{"num_hidden_layers": 10, "head_dim": 64, "intermediate_size": 320, "norm": "rmsnorm", "positions": "rope", "init_std_qkv": 0.0295, "lr_mult_qkv": 0.7, "beta2": 0.95, "schedule": "wsd", "train_tokens": 246000000, "dataset": "wikipedia_en"}
MLP neurons of a small language model. Each row is named by its layer, matrix (gate and up: input weights) and neuron, and shows model dimensions 0-255. Each number is 128 + 24 x the weight over its row's rms, rounded and kept within 0 to 255. Numbers have three digits each. A neuron's up and down rows have the sign that makes its largest values positive.
After each neuron's rows, "fires after" lists the tokens most often just before its 100 highest values on Wikipedia text that the model never trained on.

L6.gate290:090122142106105120118136120138130119086144114130125079116101105123150142136131137147129145153075131092122143084135109111168121103094112102120140113130129154076118127138148105150122124120141142136123144134089175133115163117138110074130136148139144109117101144116091104191122136143101131125120163089131156138131093142149119135128115123144111135111149150145152159141115118175161164171143134103152151102123196130146100183156123160128132136172109102066139135132153112128069127127155130102147112117125135160127119103200112145124100173118155137148143121146139137137125138099109100145141128152106131112121149146127174139124131104083125147099093099143111204141072088104120171129113174106097121134138113128092129108104090140123136127134064155129137102120102165136104127135100153
L6.up290:135151133148124145163100136092118172120120083099097136097068146135072148151177169107120090112130146070183057116097122140160085101146134134132148094105144128112108112131122136146121150153140133112100128119132119154119143151093143107130106099117135132130117141098149113149139129103137085126115143112159078137114158097078140133154127112130160170172113107115156108177094109167171158165111106142131118114154162148128163138120127137137118139130136116147104149109148109093101113137160147150122148086133114141142118132157148127142143143130157126117133158118077125164147124112126153110162095098078143110143138136130139108096155122072103131138094113120146123132167167105127130123114170129091158124157164119139128161159131141129118129104089134145115107091155096162165142131143086
fires after: " mov", " w", "ak", " work", "fer"

L6.gate318:176092130133125112120107120137077139149128150112099129175063147101134137160115115126145082114128086120142157117135162142148136109108145115121120123122132094163156105127125124104136149148103147109106116077135134107124153119143100064114142107151112160099157122170107127141139158181138137116150097152139109143136094165151132152129104131111161133155137110122132111092124174096104113096144119161121096166116136123126119170151098078155110112189149141121120115105130125117110129128153139158105125118118116143133105141148133130182147087108140126179116112121233128121123129122141115134129092181120137119121146127147119127145121091145095112116134085108144127119126178111140154140095161145119106122146144129148129086096141128094149100160122152141138099135086145098189147127117168
L6.up318:155079161123146127126132144129112143149101109085165122120109144100145113122162121107124115116102106137126139133103084098103137107125142104108132111120113113145109120141134148143125175114126134118113158124118138151074118146151134173091143138139150167116154139130116138149152090172111093125143080116100106116135137150084079127164117131137171133124141106140130138114089150088065150127113149153121089144146123132135118134172170120181139154154156129157144158115166107096145114179143087164123137060108151114120100113124112116165139127160139135157128131102133090148157191130123151163122162167105134106137141126125147159126125120102112092123117137156148145112123113156111123178111132131126156072150136109136134164114132149136122106145113132161166128091146187086143178091167113
fires after: " O", " d", " D", "\n", "\n\n", "J"

L6.gate317:087114126153102104143082142090131119131125127152157159148110074099109143106105106127155133122114128087113119112143119111132115122138105138126139160085173158133130092098162121147128182142103140127131149145120162135126125149154133146148110069129137128146127134113101130162148109160112145152130134118133129185173138131119137099110118117091077122149130118124111123124163170110110141149130090134146106145179107101135134176143070127118112097147142125123158128152145153140109104176154134065156061128080097101115104109164144119171136099165127181112144114116161114136146142173112141134168126109155147165140111123149079113118100115154100150143109100135139128125112140116103144090128124063143112124126158143152159118152141150128163127124134163128140092147150141090151139075148122
L6.up317:144111142135105158146144171105123128141144135136157141162156094109111103133107118112156131151116089114148103123183138137129130097135111163156138147122098128120153127161189136140107133105119107103154111128096111133148158148102165120153145146130106126138131122111081107168128106117136140083153146110106121134175131177135134148101150116126080167123115113150078158114145130138142101137174119120105110170148099112148132131134114116173121127140103126108168159151085139117149137131094162124129089146123096106174096117131188087119121097087100173143137112140151137147121140160146147114163126121125154151136142128094102111085112100190114162112128150167185101135159151165148144075092110062109142140121142126137119141139120123162129113127147118128115128123181146119132144070143146
fires after: "\n", " (", " re", "."

L3.gate51:120083107163140104119149149150146147119139107145077113141122144111107141154137110121149138103108113143117120123106122113142089088145147127127108135150119137159115110139070091148126129143101103085133163121150117143123121140115139112153132087118146099177126138142153131124088139104151133154155127108114152076088125150122129108125136119115133154088134134190125115132103112124129122083142125184121147111135122097097163121150111124103104110098119150115152176103115125149122122125125131150131154092094127097154108138089136112096094087145077116133102142130077105042130158135101164163076176092137189178134114095151113120070137105108155115111124127099125151159116110145124136121130121172143111129165112150093126100107174135097163110124139106138169119118106097156121127107115128
L3.up51:083127153105070096139149123160126153115132147142127107140123212127111168095123158152119117110129118121125114141111168115136164121160138154141109158120141108121109150155107114159144109139135105149169111138138112142119102118138108091093146141126147156149122148168130118162146135099121094138148184160160166101142133079149168089127115100110121104140162112141131120078122101113128129150106107118107129169139149122131132109156110094146101124115145100122120117123079160108144123154154154125138117096101151128095116103076177172125116117118142090092126104109139091152165111163067122154112119084118126115110089078117144171133129159102133121122120109123123125100073138136104180087136139134154108153126160147117118101124094129113136096110167116164094108129138108135090139122098123
fires after: "\n\n", "\n", " the", ",", " a"

L6.gate231:114100123115110152107130108141125121115099104123109137151062149126136112119102091121117123114156107145121160133137099132146123125130133109100106168093085097114157121125110127106132121123111086088100125104114131114102101108127119092111125140119143154120121132138096092074131079128104163120144110135157178119103142109130125168129150144102107112149140092085132111126114129133139126109104151122084113139101151150134194192150121090123079140095155125150124118155143152120104134134162200101105111175127116097145130132181116089103145124121129140092164086111130172157131151127131134124168117148117141109116104146103149122142156086128147094137154086151149130078096151151109130124140114176151123160069158119148134134121114077095136127122133123161145087095154154132139139096085132
L6.up231:140152142133131104093099102135128088121143134153130135127099155147173130138131138134089117090163086154152150114108134175122120117126123117135141141154129161178133153129141127118157126134117127138170100124099117122127120162136123161119136133097121126166156154097159158127127142086102153127154161130134120147107119160113085110157120166121106136171133126164160160159124102119122141118179107084115143119115139124150176132064145148145148162112166134144069106143173160137122130071099141105110115133130098090128132173138119126127148103073175086102145207100130122092070143133094150087144132101115154153119106138141155128120126154152132112133126128149125182137096127152147124098143103121131099161125103147157136138121105133146116138142122163103094112159141110140137104154170163
fires after: " v", " f", " m", "es", " N", " em"

L6.gate96:160132147185122111081166149128125123119137104123117141151122107121091131128134133087096201108126135144078130147156146094140117188147153114096153107102099118130128143134130143136122147147161122086108156142132084159150084133158142117130170139140158106118118164087128133124085100131128171081120129135104168107145127101122100107146128149094138128108138115119132103150113149142110084123139118154080148100157164130130111112147142147081073122176144109092125168144105135148097139173109167106156128158103130171127117115166071157128178106111148088129130156157104132169123096122124155095143111149136138097141108113130136098133127102117098120120122138101116134103131117146100152061093114138113164145138147115145157112151145153154134126152143133115140094111106122137156120145098118
L6.up96:106093115139095117151142094170166091150131131125169145074132127133108123196120113126114123120138114139129118092149149128129138124130110104117127156135086104141111122111086126135136112165119101126131138161173091132118123072124163154165140140133138136127157104135104109085177132117127122143163147127174136139146114152095079157103148141110131106131122119108130070205174091115105103109137119091102170136082155163124110113098097110136125132164117117171111162113147154135162112150157144120123128142142130152125114109145089165123154124109131123100104101105165109136125077083126124143117123118133108105108145119113194102141131116133169115118150126145138138099092104134173143114136117118078150079123155123114165121133135141122134136130135159108151162120079099111130074133104113
fires after: " p", " m", " f", " v", " P", " d"

L2.gate296:109123131150154138083140090093120145111144123175121085162227126120141160148107157094131125135105139178137126129101140147124116107115161125159110106097077123140119131087107132114146113114119117170203149183116120148119096173148121085148161094146117148104136140148091117153095130129111128147128114118147140153097138150117117157105139074156131082140169150139135172119121125124123156119134135124159127135135104174127132137118129124135109115154129100100113117134156153126121116126108122091145168131126137161137108090127149137132058128110145140080131156121155157123117160130112148095108078138129126138105180137153136175107139136127149125149120163137172110130098116123110141132117172145090126134147093131106112122163172113121148117115127086172119163117106127126133128146089096
L2.up296:111142144099169073132132106106125165130147119116100095112159141131123115132118159060116140128129141131156126074115111154108157094140117085131092134144106159134173138104098110104126115153111108169124120155156155120125111164170118123169149147115142159174095152086100091143171124112178160144135132083153140114096157072121136126114109071099139145108119094136094126144112118154146111111137128107122136069156122155102155122152117137162166152100143089125152172143102167151108115077112128101171151103108123111152127123090114148125109101189092134116135162088144113117128142159105176126139123137108138159122152105139129141092121129132112106118134166144161133137141166150094140113148135103137093150127125110115153131149166110139125123129156105162124115130124124141126105118088127
fires after: "\n\n", "),", "|---|---|---|---", "\n", "arly"

L3.gate312:117122146163144111125142111119170155119122144091139141189109167114099143114172126158098154145096091066085148142132144136093124152111112118116100124120161117103115116131128153141129143179167113107148136154117113110143144112091139125116143120120163115136183156165154125116163138111152114128130140165153099124148140144161161164097139134139152098117130154116122162094101150136134173086160139121114144145129084165162153122174134165124155115095148108165105108141113135128122106124106100094171136148144120135143136131126116111145161178173094132108124113085103072086107152121146163180174152106110116121116116134132146096130138129162134150134158170161147156134160112120112136099143138127107142132094067129130173106140078127123123133123137169100118127127105121118136138112078111
L3.up312:069101130165115124123116119086143134138099120097097115143142175116138129127147141105124134147104129108149161148181155122096121116136198138125142133113144121116127147146131139146135134171169120090110115123122102123166127143099150087139172105157151137161157118161145135124157158127125130113129108170152101137148159138229134141130123094159133133151144123097121147077092161158119153109125161128095114127109115126131128137160176119142169113135156109146122152120117149128127121102159103108148116149151126180123119169130113125145131161105116149135107122112155105135102140146130174139144098094130139141094082129178122119122129139151135138126134149171119125158109095096122187112153143105105122130098077142130145125160095126125112117169120129067099176155127135114080091150141111
fires after: " the", "A", " a", "),", " an", ","

L3.gate4:080138128144125081142153129102108150112117133124113117139181170138143117141121101137082125136112118144149153105154124113124121130108149176109163160088159167098121126162097145124147143102132095116149079144104119125130153135154149105091146133122099135171123155156111125151151108113162119140151115126173129151110153092109176111168120116148149105133146143108161180114152173116136137103093098129100125137152145095130124172167143118152145078121106110120129100113158118100075146131175134138137104136143131119140140113123141146166117137093139135166103140078126110138076142133113185169126099118158108120148122157120142185142144158154089138148151154150139142112151105105144145056154147102117113136136089126148132127149125128135115081145131118096128105134104109143125057128146103
L3.up4:111131117075123120143131110126142157154125114112161052156155136102115109155104137115114129139143109102122131100108115129111147139151132106103151124110118112106146141122116143122100116134121156130134128120113134129104185165119125066157189107156144140115127145147130141140112172129121075091082117118116139152116106134136140164134143160125085147078118105106124161127132111156139116119093112125096097106147124114184103109147153151141139102095143092130122131138128114134141171152101098153139115134121090119104130139130117154132125142096069126134123138125107132140117161087179143120174124117120132127171149102093151158081120118162172113122126152138068121147158147144168156109160109161118064147148133131115150140155143100147061201142114139125158146153129155149092132132104134
fires after: "1", "2", " New", " the", " a"

L6.gate172:148117119157129129091116131151112114170133119118119156122107057129112100143089117075155152134145133107095120094146121111151108118119117108091141172162111137170130120081157117112113157125138151124106099139142095140095141152142101110163118147064135142111106107116114118094127116133159150095108117130139105138130176150114096092139125131084174145179117151108139102107135115112131134077117082086119147176145152142127117144123100143134142123085134121124121127110122047155139131142111137129154102147121132110127110125109127134152159119066135144110137122111152133079165114094142115116148113180122160176104163108157116093119124117111130141078136104139083136155122150146134167125146085116160104123099180126139120149111137109162135097113119137136161135132150131169126168089138104
L6.up172:190141159120151163155133087116150163140082088167153131142182109129152143105116066129111128113159089131165106088112123128153162126125174137155123129124129136164140115127143161121130169114123120132133113128137112135116112119130127140113152106086155127093108108112134150108145083129153129123111149128116135121074122123148078143127121177114135127125107142109137112133113110162156110080143141094110111141105142142118148094104141111135128161148073120122150127138172096160161126131135185171110133115119129132136138110132142131148108111111142125136075186100162158159140178109133127097084082150143126092160155100136125111125114123132116153122103128171109095153145137176149119109131132145097083130143149148149144117138156130123098071078110094096144143105099139147154125077126141
fires after: "\n\n", " (", "-", " \"", "\n", "."

L2.gate190:107121098140137113142137108114119144096123108063115145149146102077130142178162140162082153117139120126104153184098130136122128105126157136117166123132161166113150150129109147128129122136129102107138089119120159144128110088111124103145119128102112128151098139152167094097117108149133108081108146138150079100141145096116139143140099117096106117182171135108165095119127103123126159090124092096098114093130097122158126110141147113114149117065148123140155129179171200105100123116136144120120128104127123157142130109152132123162157128113128097170151125112132128122110144111107202188180148110123118139127125150125131134117122114123122158116162153126120154139145099128109158095133142154099101114149131112131162103136087123122147147171143165089127110131112098151114082103152167
L2.up190:144128106121126102135180106140078149160113132113124121156138118106133136163166122123121177150166123131101120145128138155107129109148198181134105111143150132064128146146125163141100127106119137090148123152120095155135117091129112119139157092133125147139147093161141117108131170113149087088118154172104110130133153104145133153150077146145071127130118105141145144130069147121109171092147124185095094136133097086096134119168159098113157127110147156080155157146104172099124112120129109131103110140142123127164143131116086136135102120094129110143126133148151077116096098097151140173143131131106137144155117082133133131133105129129131154122079152141077113130148111116160116116106119142133130130130143119135176155118157144128156146175164108075114123115124119169117116120125131
fires after: " the", "1", " a", "8"

L6.gate85:122106138156137132129125132093094105109068151152121128158149129079116105145153131111199143117082147138125063142116086091183100135147127115088164142156149154155171186119135130147124157113168101151154144168154129103149138109158116127126117172127117156132167155117127117112163156155083132138126113154134140134111141154144118092094134174118174134144144129080114138124129161112142123154150133136147099122080155136136155140138120118124077117144143140109112180178160165133152124151140130107164119112088112087133115128094128119160087130137078129141147092115110089149135113139097120125125103143143153128126137146128114086135151117108162125149114168121156155128121138131107125113109148145122153100107130123124132141176149106081141117162156163147098093145149161138137146121123102
L6.up85:178119106120131150126143109125180108071137128129119128105098121148174110114152120116117169126101131120159129105130075089137081117137109135131151082101134118102165130170142125147125152157157125159110133139129118149117164123103113125121114125122131109096111131121107161118170157102107142164164137080141126100158151122124169105163173140119138153131185091102135147108121116117150163124158138099130132157093174119109151112113118076127115131113118132126132112079153103141112131112141129139134141164178107142136100151166127111146123123111118144114148098123131077139156119143143144118128124143155122091112121126140095096145131129115147141176159115093203132139096136091110146151089123149053175152146129132097136174126107081107134112106113156124127081153136106147135083098126133
fires after: " J", " work", " a", "fer", " s"